From a checkpoint of a small transformer trained on Wikipedia.
Training: a variant of Adam for these matrices, 543M tokens, 4146 steps.
MLP neurons of a small language model. Each row is named by its layer, matrix (up: input weights; down: output weights) and neuron, and shows model dimensions 16-111. Each number is 50 + 15 x the weight over its row's rms, rounded and kept within 0 to 99.
After each neuron's rows, "raises" lists the tokens whose logits its output raises most directly, leaving later layers aside.

L22.up497:44 35 75 62 28 34 43 81 67 54 41 52 61 63 64 66 55 33 35 49 32 40 22 39 56 50 43 37 55 15 55 48 58 66 56 35 52 28 32 42 69 71 42 39 74 48 66 42 60 84 39 56 53 59 41 69 54 63 53 67 43 44 26 58 70 30 87 32 75 40 43 35 23 43 66 46 72 48 49 38 53 62 44 56 36 58 44 35 64 32 60 62 60 42 32 62
L22.down497:38 51 23 43 50 80 53 00 66 34 58 46 47 58 29 43 35 65 53 59 69 48 66 47 61 72 62 49 35 79 27 40 52 27 59 69 58 36 40 59 55 59 61 69 39 56 28 41 37 38 61 44 22 55 65 46 27 49 54 36 67 41 54 53 12 62 38 57 42 80 40 67 45 53 55 61 70 79 47 67 37 48 29 56 57 32 28 58 34 76 51 30 70 66 63 61
raises: " them", " the", " their", " these", " its"

L22.up565:43 67 60 64 52 79 51 52 68 38 46 13 70 57 56 61 39 47 56 37 27 66 36 32 49 50 64 45 57 48 58 86 47 34 41 63 52 62 55 56 60 28 35 66 57 62 36 53 64 62 57 42 38 56 66 43 78 35 34 37 44 74 60 26 73 19 28 51 51 46 47 37 58 36 38 36 66 28 43 50 46 46 36 56 79 41 65 55 65 43 32 43 60 31 54 56
L22.down565:45 41 45 36 59 46 38 47 64 47 72 62 38 53 54 33 72 41 67 67 73 54 40 18 31 64 57 48 32 27 40 44 53 38 36 46 49 13 35 74 28 45 34 39 30 64 52 35 70 51 50 63 57 99 19 60 40 60 39 72 32 60 50 53 49 39 33 41 64 55 39 53 49 44 89 26 36 54 36 23 51 32 64 58 57 57 46 61 35 35 35 35 73 60 33 27
raises: "n", "r", "rs", "ny", "ry"

L16.up166:51 43 64 56 63 31 51 64 60 41 45 81 55 35 59 28 26 61 22 32 39 53 34 46 44 60 43 45 50 43 51 33 60 32 47 57 39 33 36 44 56 29 87 47 60 70 34 51 37 67 99 54 54 78 55 37 71 23 55 79 64 42 43 66 32 53 72 41 29 75 54 09 29 51 65 55 34 44 56 65 43 40 51 73 45 37 50 53 84 48 39 56 51 52 59 54
L16.down166:54 57 49 35 48 65 49 73 45 54 14 27 60 66 82 44 57 41 54 62 72 47 69 59 37 59 60 64 59 30 44 48 44 60 54 62 42 28 58 51 26 67 35 61 19 54 46 50 43 76 73 41 61 76 51 30 68 75 30 47 38 77 44 51 32 52 56 29 49 58 43 72 83 41 67 17 53 56 80 61 52 56 36 57 48 25 36 47 63 43 58 63 45 66 47 53
raises: "ating", "ated", "ative", "ation", "ates"

L16.up721:59 55 37 46 64 29 37 58 62 50 25 49 44 66 65 60 35 43 59 43 41 50 94 49 30 65 41 46 46 35 57 81 47 51 46 57 35 24 55 40 54 50 54 71 53 64 46 47 40 67 48 41 64 33 52 54 60 55 64 55 55 55 46 33 74 55 28 41 41 56 39 68 67 54 59 67 61 51 53 70 37 47 45 69 69 57 27 53 46 62 56 06 27 31 54 56
L16.down721:67 53 36 34 69 49 73 34 46 36 70 30 20 26 49 40 49 38 45 49 47 45 32 69 59 52 68 50 71 57 84 36 41 51 28 32 30 60 54 64 36 31 46 35 40 58 30 48 27 60 57 47 37 48 58 34 46 58 43 78 47 43 48 46 51 52 42 51 55 67 78 55 56 59 60 71 39 54 67 59 48 51 68 27 39 61 60 49 43 76 78 35 59 43 49 53
raises: " this", " their", " him", " it", " themselves"

L22.up61:44 70 44 52 20 50 68 54 56 48 27 62 53 27 50 43 45 55 45 66 40 34 51 45 38 54 71 38 67 63 36 41 37 41 45 56 64 27 41 46 31 76 44 82 58 85 43 66 43 61 45 44 57 91 54 43 37 47 26 68 40 64 75 42 64 52 70 47 27 33 31 69 41 57 20 75 73 47 45 34 53 32 50 48 07 49 50 64 49 74 43 44 60 21 24 46
L22.down61:32 68 53 65 65 25 50 54 41 62 25 64 35 43 28 30 18 43 63 58 38 48 66 45 40 48 22 49 53 31 53 32 71 69 67 17 82 44 66 49 37 63 58 22 54 41 73 65 35 52 64 61 35 40 29 56 91 59 57 40 57 29 37 60 73 38 45 20 55 54 51 50 76 54 66 54 61 67 26 60 55 42 68 51 64 65 51 38 49 19 53 65 40 59 44 59
raises: "ler", "les", "l", "le", "ls"

L22.up229:72 61 70 52 06 56 50 55 61 53 50 71 56 14 48 44 36 43 34 72 59 53 31 55 65 24 29 40 63 58 46 60 54 59 35 70 64 33 34 63 44 69 44 40 58 60 83 52 44 71 22 66 41 45 45 63 56 50 43 53 49 55 31 58 70 42 46 29 28 51 10 44 39 33 59 59 39 55 40 41 46 52 49 73 51 67 43 46 61 58 37 58 51 49 17 57
L22.down229:02 42 65 67 58 53 47 57 38 46 58 41 75 44 58 63 61 50 37 33 50 61 76 47 51 85 38 49 60 77 60 39 66 33 39 48 49 40 62 28 62 48 54 55 36 28 48 41 31 55 64 58 83 36 99 86 32 62 42 71 70 43 29 58 39 53 41 60 66 40 50 53 42 85 40 29 67 61 54 39 57 40 65 43 49 59 71 22 56 60 64 60 44 79 91 36
raises: "der", "st", "de", "g", "di"

L22.up676:18 59 58 66 52 54 45 55 45 50 43 76 34 36 51 80 53 55 53 66 69 40 70 57 77 41 60 47 57 39 89 42 37 43 67 11 44 45 50 36 73 53 45 80 72 44 30 65 46 59 56 51 64 55 76 37 54 40 34 18 68 59 54 34 71 34 50 35 40 50 48 79 02 37 56 56 81 77 30 62 45 47 39 69 36 73 34 59 62 45 61 61 60 54 62 37
L22.down676:82 56 57 62 64 64 53 88 46 38 79 41 54 22 50 55 34 46 48 29 58 54 13 52 14 60 32 48 43 48 02 61 60 30 46 26 73 55 53 39 12 50 56 05 50 73 66 47 61 51 57 95 34 39 48 65 46 63 61 52 53 54 49 40 39 55 80 85 37 41 43 36 43 27 61 73 27 43 34 54 50 39 45 41 59 56 56 73 51 39 50 64 35 43 78 31
raises: "tic", "tor", "ting", "to", "ted"

L22.up755:32 33 58 57 25 63 88 54 56 43 60 26 44 32 53 50 38 48 51 54 63 39 57 52 62 44 52 37 62 50 34 47 33 54 43 34 69 42 37 55 59 68 46 78 43 85 65 45 41 39 54 50 69 49 28 25 48 68 57 57 51 60 54 07 42 19 54 67 65 53 54 73 57 68 42 13 18 55 74 53 48 38 44 65 56 53 31 69 63 35 79 43 77 59 30 62
L22.down755:60 47 31 81 40 47 45 34 74 40 99 45 29 46 59 44 59 65 63 87 63 48 52 49 32 39 40 83 29 41 57 56 47 35 67 59 33 33 39 32 39 46 49 49 84 62 54 45 15 30 42 62 47 57 43 56 43 46 42 35 48 57 42 66 47 24 68 68 17 41 45 42 55 41 45 45 27 32 29 40 27 46 54 44 50 44 64 41 62 54 47 66 30 19 60 31
raises: "ting", "hip", "ty", "ted", "ter"

L16.up797:66 38 74 47 36 59 90 69 25 53 52 59 57 18 65 54 51 68 38 46 32 58 74 17 40 30 51 47 48 53 35 35 58 48 15 21 49 29 46 62 50 36 53 49 55 48 40 42 39 50 51 51 58 39 51 32 48 43 30 45 80 48 58 44 58 60 58 76 56 50 52 43 52 24 30 46 62 52 42 63 37 43 20 58 94 16 15 49 51 43 51 33 47 80 22 44
L16.down797:59 49 51 62 46 52 56 75 14 58 52 28 47 56 43 40 80 39 69 33 44 67 29 35 28 75 57 48 48 63 39 60 56 75 61 64 61 58 47 60 68 67 56 19 69 32 27 49 66 56 48 40 72 20 59 59 55 64 62 13 45 01 46 54 47 32 48 75 73 53 60 49 56 51 18 50 66 76 43 30 55 51 53 47 36 47 57 33 67 37 45 37 35 33 46 51
raises: "an", "ous", "ity", "o", "aine"

L16.up855:49 71 33 21 33 55 51 53 55 38 46 34 49 47 51 41 61 49 31 55 30 64 76 40 57 42 45 48 39 43 43 77 55 67 60 29 56 33 75 25 50 45 66 63 63 40 40 45 53 04 45 62 40 68 56 43 99 59 50 40 58 61 52 46 66 42 11 39 54 40 40 55 34 42 26 53 55 60 30 58 39 07 30 50 56 43 45 66 61 61 57 52 50 66 42 65
L16.down855:59 65 49 62 36 45 48 36 17 42 89 57 62 61 01 55 41 31 34 36 70 31 33 64 84 44 52 33 59 57 33 62 52 43 50 72 38 43 82 60 51 60 49 67 42 37 60 62 65 64 34 52 26 50 48 49 24 50 40 26 40 86 69 35 49 58 36 48 71 51 57 54 56 54 62 24 58 57 52 34 72 42 52 37 48 37 43 38 27 90 52 63 34 54 43 16
raises: "on", "ron", ",", "us", "i"

L16.up785:29 38 52 39 45 84 53 45 57 55 23 48 41 57 59 53 40 76 32 37 01 71 47 44 55 25 70 57 59 46 69 81 42 27 58 48 26 70 45 41 79 25 70 79 48 60 18 77 44 57 67 21 60 86 70 54 45 67 53 73 62 41 59 59 35 55 49 43 51 51 47 60 57 67 31 58 83 62 46 39 45 41 46 47 38 22 27 35 64 70 60 34 49 52 34 65
L16.down785:53 72 72 27 50 39 68 44 45 51 37 27 67 81 73 43 60 42 53 53 65 88 32 63 29 67 48 55 47 54 59 45 62 61 70 58 60 17 50 46 88 57 62 96 28 53 52 45 59 37 63 67 55 54 51 29 49 55 24 54 57 40 29 57 17 47 21 25 23 41 87 55 62 50 56 46 55 38 70 70 48 84 32 65 50 37 31 44 37 58 55 34 68 39 68 61
raises: "ating", "ature", "age", "ation", "icient"

L22.up539:20 32 44 64 47 63 43 61 42 46 22 65 34 48 48 62 44 41 25 30 72 64 24 41 37 51 69 45 41 25 33 72 53 75 58 30 40 67 50 50 48 57 14 52 43 39 64 66 54 45 62 37 59 56 56 49 45 62 45 40 70 61 51 36 44 25 47 54 42 54 36 63 52 36 57 37 53 17 41 55 53 54 30 43 36 54 49 52 52 31 44 47 69 42 34 35
L22.down539:28 49 68 55 54 80 46 57 49 48 33 63 42 63 34 68 52 31 20 51 31 61 36 37 43 48 29 45 47 38 43 65 48 59 38 56 64 55 34 51 59 90 38 60 52 26 36 61 58 23 59 39 55 62 54 31 62 65 58 34 58 59 56 47 56 37 52 62 29 44 43 69 59 62 74 84 74 42 52 18 87 70 43 50 49 26 56 58 33 73 32 55 70 50 58 41
raises: " together", " following", " in", " into", " within"

L15.up769:74 43 45 27 42 72 54 54 48 69 46 13 64 57 59 51 33 61 25 26 68 71 39 71 33 40 57 32 47 46 53 47 50 46 44 64 49 60 20 30 50 38 55 55 46 50 37 43 37 49 31 57 55 75 73 72 71 48 34 52 35 45 54 53 24 06 58 57 66 23 43 38 42 55 44 51 69 35 48 55 37 27 26 48 68 50 45 45 61 81 61 40 83 42 73 52
L15.down769:43 45 52 67 38 17 38 30 39 20 69 65 36 44 00 60 62 48 39 56 33 56 77 58 48 50 58 56 49 31 42 47 53 49 20 33 67 37 63 56 57 59 51 46 47 48 54 60 68 39 54 71 56 58 34 52 38 15 55 57 69 21 39 45 59 51 39 37 30 28 30 79 71 67 49 49 32 55 45 67 62 66 73 47 54 58 66 40 20 46 52 70 36 51 67 34
raises: "rm", "r", "m", "n", "s"

L15.up495:56 44 67 61 43 49 58 50 42 92 52 55 69 38 49 63 32 45 59 57 57 33 41 29 53 52 55 74 59 40 80 41 50 54 69 52 51 44 79 77 65 76 25 51 57 40 67 40 42 52 31 31 48 48 52 42 70 51 36 57 94 50 37 44 69 49 47 22 24 51 61 30 56 40 51 47 68 34 48 44 45 55 59 61 13 72 46 60 63 36 60 45 65 58 19 51
L15.down495:38 46 63 47 69 58 37 15 47 28 76 59 74 62 04 53 45 49 45 44 68 68 63 51 24 59 74 19 22 52 38 45 44 38 53 39 61 38 39 44 55 37 79 41 63 57 68 67 43 44 65 53 48 81 50 69 20 57 62 52 00 44 44 24 61 47 49 87 68 45 56 39 46 47 58 32 46 70 54 41 63 20 41 60 60 32 53 30 59 35 33 74 41 83 71 60
raises: "e", "es", "ed", "ea", "ing"

L12.up205:55 57 68 62 54 86 46 55 36 52 44 50 67 43 53 75 34 46 56 33 11 50 25 35 46 22 44 52 61 63 55 56 42 68 43 34 30 53 51 72 36 37 40 64 70 33 32 35 60 35 50 29 51 48 61 71 50 51 45 43 36 73 59 47 25 54 70 24 53 59 71 56 04 56 54 42 52 37 67 57 44 32 52 66 45 69 21 32 34 73 75 75 57 39 25 40
L12.down205:39 58 46 42 43 44 44 42 44 42 70 61 48 65 48 54 56 56 34 39 49 37 51 31 42 72 52 26 61 36 46 81 61 39 75 48 37 84 49 57 47 44 68 61 72 59 73 76 36 53 20 53 43 56 59 39 44 47 13 63 50 60 47 46 70 58 39 40 53 16 46 37 79 64 41 83 55 44 60 43 65 52 49 48 41 64 86 33 29 41 44 12 12 72 71 35
raises: "ital", "arl", "ades", "illa", "ond"

L16.up356:60 53 45 46 29 35 65 55 54 39 34 57 71 39 59 49 53 52 70 45 33 47 67 18 56 62 57 71 58 48 48 54 24 66 39 57 40 36 65 65 47 49 49 56 62 61 30 57 31 52 36 37 80 58 75 74 51 46 46 47 55 62 47 51 31 51 41 19 45 74 30 56 21 59 44 49 63 58 51 57 45 30 26 76 60 43 31 44 67 71 36 30 48 23 52 54
L16.down356:97 72 34 51 46 23 73 39 43 49 48 62 20 34 26 38 27 53 33 55 60 81 36 49 40 34 84 52 58 65 72 44 57 68 71 60 42 59 60 88 63 66 45 43 37 66 64 36 41 36 65 52 35 46 46 35 50 54 54 59 46 38 62 64 55 42 32 45 39 52 58 52 49 51 60 55 57 28 54 63 72 65 61 35 47 60 46 66 52 46 42 55 61 36 56 38
raises: " his", " their", " its", " this", " him"

L12.up484:75 27 58 50 25 50 60 73 63 73 45 43 56 28 59 62 29 66 29 40 49 68 79 39 43 19 63 71 60 24 55 64 46 72 29 63 48 51 26 64 56 44 73 55 59 46 18 74 35 74 27 44 70 76 62 37 43 46 29 75 58 53 63 56 41 45 46 46 19 31 33 58 24 38 34 30 50 71 53 50 52 29 27 65 56 45 39 35 36 52 38 62 27 63 62 45
L12.down484:45 19 14 36 32 21 46 47 54 37 46 54 49 46 60 54 69 38 59 50 40 47 38 31 58 61 43 39 45 54 40 81 57 26 33 55 64 35 83 62 76 68 59 50 26 52 52 26 22 22 85 42 42 21 56 54 19 66 54 49 42 44 49 43 42 50 66 24 75 58 14 62 42 62 48 24 18 43 52 27 56 56 61 39 62 46 66 65 60 55 55 14 49 55 57 51
raises: "ns", "n", "nan", "uses", "eri"

L13.up554:17 43 52 24 75 66 59 61 38 54 49 66 50 50 64 65 51 28 28 46 33 55 55 50 40 05 61 39 54 74 58 61 25 44 41 38 64 35 30 34 62 59 76 40 74 78 27 59 53 63 65 26 59 42 68 42 77 35 33 39 29 63 60 45 62 37 29 45 35 47 27 39 50 62 65 61 44 28 44 67 46 36 28 56 70 60 43 45 62 19 49 54 53 63 58 47
L13.down554:50 37 53 36 78 53 26 62 75 51 36 75 50 56 66 40 62 32 52 31 49 56 22 55 82 56 59 36 49 47 66 29 63 33 60 39 54 37 69 47 57 49 46 60 68 65 40 56 25 46 75 56 60 68 46 58 54 50 70 33 12 48 62 52 63 58 59 57 58 66 42 47 46 55 39 26 34 44 27 34 66 41 53 24 62 63 36 42 49 40 29 52 66 37 46 40
raises: "yard", "ball", " of", "urance", "ress"

L22.up600:60 47 63 22 51 43 52 55 43 42 35 45 39 65 52 54 70 56 30 46 55 51 51 70 37 40 68 43 50 49 38 60 58 41 62 65 36 21 46 38 47 58 39 41 45 91 29 44 57 45 73 30 77 54 44 22 32 53 31 48 29 53 51 29 80 73 45 39 64 65 31 66 36 49 46 75 79 42 20 42 55 57 30 55 15 25 35 35 31 66 43 38 19 47 50 73
L22.down600:57 64 83 32 53 40 55 33 31 41 50 39 57 37 10 36 52 39 53 42 49 47 44 41 59 57 75 30 70 49 48 50 29 59 63 49 53 47 26 54 13 39 46 23 48 42 31 48 78 75 51 46 29 57 46 54 46 65 66 63 20 52 71 66 69 51 57 42 48 52 43 66 42 44 46 66 30 58 37 53 79 59 50 31 47 54 49 73 46 75 60 67 89 35 50 39
raises: "ions", "ure", "ion", "ural", "prise"

L3.up842:40 20 71 50 65 73 42 80 75 63 47 56 51 51 61 64 21 57 55 26 69 57 59 46 42 57 44 62 52 80 48 30 41 41 36 52 38 60 44 75 84 47 34 59 62 62 64 53 52 34 14 62 66 81 58 34 68 07 52 45 56 48 44 28 58 56 45 54 25 50 54 36 57 65 40 51 43 46 66 59 27 47 25 70 66 48 86 49 44 64 29 30 49 46 46 28
L3.down842:49 31 41 50 47 47 33 86 64 29 00 59 58 73 99 50 40 47 47 56 42 37 62 55 72 68 42 73 55 45 65 26 50 50 69 63 48 62 44 39 42 38 06 47 46 36 43 59 34 46 50 61 32 65 49 55 76 37 39 48 43 48 46 37 68 61 48 37 51 43 46 71 40 51 63 58 50 51 62 29 00 62 56 43 52 51 46 62 35 78 62 37 39 42 62 41
raises: "rs", " him", "rage", "r", "aly"

L13.up800:58 45 63 43 57 09 50 42 48 59 39 19 62 24 55 55 50 61 55 30 44 75 57 19 38 58 50 64 51 59 63 58 43 83 59 31 47 55 71 79 53 66 39 42 77 48 27 31 39 69 50 50 59 42 57 32 36 57 44 47 63 62 33 47 64 58 30 48 33 40 63 58 58 56 70 65 48 42 52 61 38 45 40 67 73 22 53 52 76 20 45 32 16 52 66 75
L13.down800:24 59 44 44 83 46 42 56 38 30 69 60 29 58 52 39 40 34 34 56 43 54 75 53 15 67 48 29 57 43 51 62 44 25 47 69 56 35 35 56 33 46 56 47 24 69 49 57 36 59 53 51 49 17 31 75 65 37 48 77 34 38 69 38 40 60 24 46 41 54 41 33 31 60 70 44 57 56 67 60 65 71 50 47 47 24 24 42 59 79 63 41 76 58 45 39
raises: "uted", "fully", "ined", "ected", "ried"

L7.up129:64 57 59 62 30 80 50 70 46 67 45 42 43 55 45 54 39 56 35 43 63 60 64 55 35 54 31 48 51 49 62 59 44 77 36 45 65 22 41 47 78 38 58 31 61 62 46 52 46 66 48 72 54 19 51 62 35 96 55 57 50 61 81 65 57 48 60 76 66 35 47 54 51 48 53 16 41 73 64 51 52 23 47 34 34 48 29 79 57 12 40 51 71 48 61 33
L7.down129:39 37 76 58 56 51 30 43 42 43 62 45 69 55 90 48 62 67 51 65 46 45 52 37 64 48 60 30 66 49 47 62 45 38 74 40 34 86 56 50 21 28 35 55 41 22 56 41 43 61 55 40 29 62 33 44 53 21 45 50 12 41 43 39 41 27 44 45 22 14 46 52 48 52 59 54 53 31 44 49 40 71 31 77 62 35 37 16 31 70 71 34 55 29 49 73
raises: "ving", "aching", "rative", "cious", "ming"

L22.up310:37 66 57 60 54 22 81 51 44 53 37 46 76 39 56 91 58 41 71 43 63 76 54 52 04 49 65 35 62 53 45 25 32 89 54 73 44 43 33 58 67 72 13 58 47 48 56 40 41 63 33 54 90 51 47 39 41 88 54 59 53 39 45 51 61 25 61 59 48 43 48 51 67 59 50 64 62 49 51 50 47 47 52 62 54 35 54 45 52 48 64 46 50 46 42 47
L22.down310:77 57 22 45 65 61 40 87 59 71 58 57 65 69 56 38 63 74 60 34 34 61 66 38 31 73 42 56 25 43 63 34 63 54 61 89 59 45 66 43 66 34 47 19 28 44 61 45 43 30 45 60 37 30 33 69 56 67 35 49 17 54 44 65 36 47 46 60 52 54 66 55 74 52 74 51 56 64 57 54 55 27 46 48 59 27 31 50 58 11 23 20 60 50 23 49
raises: "al", "als", "an", "oe", "ial"

L13.up773:43 48 80 29 38 26 72 72 47 82 30 49 53 44 65 56 53 27 37 55 43 53 46 45 30 48 69 50 71 33 49 60 45 17 33 41 66 23 66 65 57 47 45 56 49 58 60 88 10 49 60 72 54 70 30 21 45 62 48 44 52 28 77 68 61 38 71 60 45 62 62 48 38 45 53 75 59 40 57 65 29 56 37 66 62 43 45 40 64 36 75 27 34 30 57 63
L13.down773:44 70 26 44 48 66 54 49 41 65 75 62 46 34 75 50 55 60 42 50 45 56 34 87 50 76 65 49 50 51 67 65 53 55 26 29 69 41 30 35 65 59 56 59 40 47 40 49 37 49 47 71 25 38 39 29 57 74 53 56 29 37 42 54 38 53 39 68 44 82 55 59 51 50 43 75 72 47 54 36 45 46 37 29 44 76 47 45 30 49 60 31 59 53 66 32
raises: " its", "icate", " their", " the", " his"

L13.up549:77 59 51 29 58 34 56 55 56 46 44 67 47 50 53 52 19 66 37 32 65 49 58 49 42 40 55 43 57 54 33 49 14 64 50 63 54 49 25 50 50 50 50 39 81 38 47 54 37 71 35 37 66 71 74 61 68 08 40 40 47 35 36 40 51 40 48 24 33 49 33 39 35 31 54 41 49 24 48 51 28 38 62 63 41 71 37 28 44 49 70 57 59 51 46 56
L13.down549:17 47 51 35 35 39 60 77 71 50 50 45 47 43 67 47 66 59 43 40 43 61 50 42 55 69 41 51 41 39 50 49 44 27 60 47 22 17 41 52 44 60 63 47 41 58 72 86 52 45 20 69 31 46 76 55 34 48 63 73 63 53 32 59 71 57 42 42 57 54 52 54 49 54 58 40 63 39 54 49 47 48 73 71 64 34 37 50 43 68 56 41 82 52 73 67
raises: "dr", "ires", "bor", "sl", "omin"

L22.up602:33 29 64 65 37 35 66 46 59 75 46 33 78 66 53 62 37 83 61 58 46 61 51 46 19 53 38 57 51 51 74 58 75 46 47 67 60 42 41 37 53 57 42 56 40 60 54 33 61 72 35 44 77 66 50 64 44 51 55 45 63 28 38 21 59 48 38 15 51 49 36 31 89 45 78 99 32 41 88 60 52 57 28 72 38 50 53 66 49 67 44 51 42 53 60 28
L22.down602:66 32 30 40 70 59 75 53 29 19 68 34 71 57 52 40 69 45 32 47 58 51 73 40 39 59 74 48 55 60 55 45 38 50 45 46 47 50 43 60 72 43 51 42 39 52 64 33 58 43 55 88 54 68 59 44 34 37 61 54 46 30 51 47 85 41 43 58 56 63 53 32 40 52 41 35 39 64 37 41 54 27 73 33 58 35 54 31 83 38 54 22 50 40 58 76
raises: "e", "od", "es", "eg", "ef"

L16.up338:43 54 57 65 51 72 57 56 77 52 29 23 33 51 59 49 40 50 34 30 58 60 66 50 52 54 58 45 52 27 58 49 52 45 34 25 75 52 65 60 49 54 73 67 32 69 32 32 63 52 82 31 45 57 54 48 71 80 60 42 21 35 51 28 27 26 35 46 78 20 57 40 54 39 37 51 84 37 49 46 48 37 30 67 63 55 49 37 46 47 46 41 74 36 30 61
L16.down338:44 46 76 25 70 63 42 67 61 33 75 38 59 56 38 40 40 64 55 30 82 62 37 36 36 58 31 45 54 37 31 70 28 55 53 33 60 46 40 23 47 32 44 36 28 30 28 55 50 50 51 47 47 83 44 30 63 53 50 55 51 51 53 48 46 44 66 56 43 68 52 51 59 79 53 69 79 54 34 33 67 55 50 52 41 69 77 50 54 49 39 50 42 52 29 40
raises: "cy", "cial", "ci", "iting", "ali"

L22.up867:57 26 24 38 46 35 71 54 48 43 56 33 48 45 45 36 43 68 70 36 49 60 73 23 38 65 51 59 53 62 57 67 45 32 35 34 73 38 61 69 45 63 35 52 34 68 31 38 13 67 77 38 73 41 49 49 45 36 64 37 58 43 37 33 33 45 55 42 49 67 54 33 33 63 42 39 54 16 47 59 34 43 14 60 68 38 60 34 50 62 50 46 45 45 43 35
L22.down867:42 76 63 42 41 50 48 46 55 64 61 40 37 41 00 43 44 52 39 52 49 66 46 53 61 41 34 47 68 39 45 78 56 50 78 38 73 39 51 60 69 79 38 38 61 24 62 64 54 53 51 26 61 33 43 25 47 48 43 52 47 55 67 53 48 43 17 45 47 62 62 32 70 64 64 26 49 45 65 30 82 53 57 46 35 35 63 44 36 41 55 58 90 55 44 27
raises: " after", " together", " following", " along", " during"

L22.up709:49 45 47 47 24 62 70 85 45 59 50 51 45 25 49 41 36 36 27 19 61 77 46 22 79 32 49 30 50 57 44 29 34 60 42 50 64 60 52 31 47 81 61 44 59 32 61 66 34 42 53 55 41 64 51 59 38 41 35 50 19 33 47 49 48 56 32 61 31 40 51 39 41 49 52 39 64 64 52 71 24 60 43 72 60 49 38 28 61 55 69 41 65 47 24 85
L22.down709:40 20 54 59 46 90 26 69 31 40 36 31 65 69 74 60 62 37 44 64 42 52 51 51 48 63 24 31 46 09 50 43 31 52 53 50 62 53 67 42 46 65 50 20 64 62 72 36 42 40 86 37 64 35 26 70 50 47 71 88 41 46 44 60 34 63 31 50 75 74 35 41 68 52 55 39 22 49 35 64 49 54 63 32 71 53 37 31 50 49 24 42 17 56 61 43
raises: "n", "ns", "nal", "eta", "ume"

L12.up300:62 19 46 57 45 81 50 44 54 55 50 58 46 48 54 88 31 65 35 47 37 51 55 50 34 30 57 29 44 40 65 41 59 59 13 29 63 50 61 60 41 57 30 69 39 70 67 45 48 39 40 35 44 34 53 45 63 37 36 30 72 72 56 24 52 39 62 45 61 47 57 30 45 29 52 51 74 66 50 62 40 33 55 51 61 42 35 43 36 46 60 62 21 19 27 75
L12.down300:61 67 39 59 51 53 58 63 36 53 61 31 38 62 64 29 91 39 33 55 58 65 52 43 58 52 69 63 62 50 33 53 45 53 56 55 46 39 31 13 56 47 56 40 41 40 67 40 26 28 53 63 47 48 23 25 39 40 59 42 13 49 42 46 31 53 58 35 45 28 49 54 46 72 23 42 22 63 70 41 60 62 21 74 54 34 52 25 61 49 54 07 67 70 52 48
raises: "ness", "ing", "ment", "est", "igation"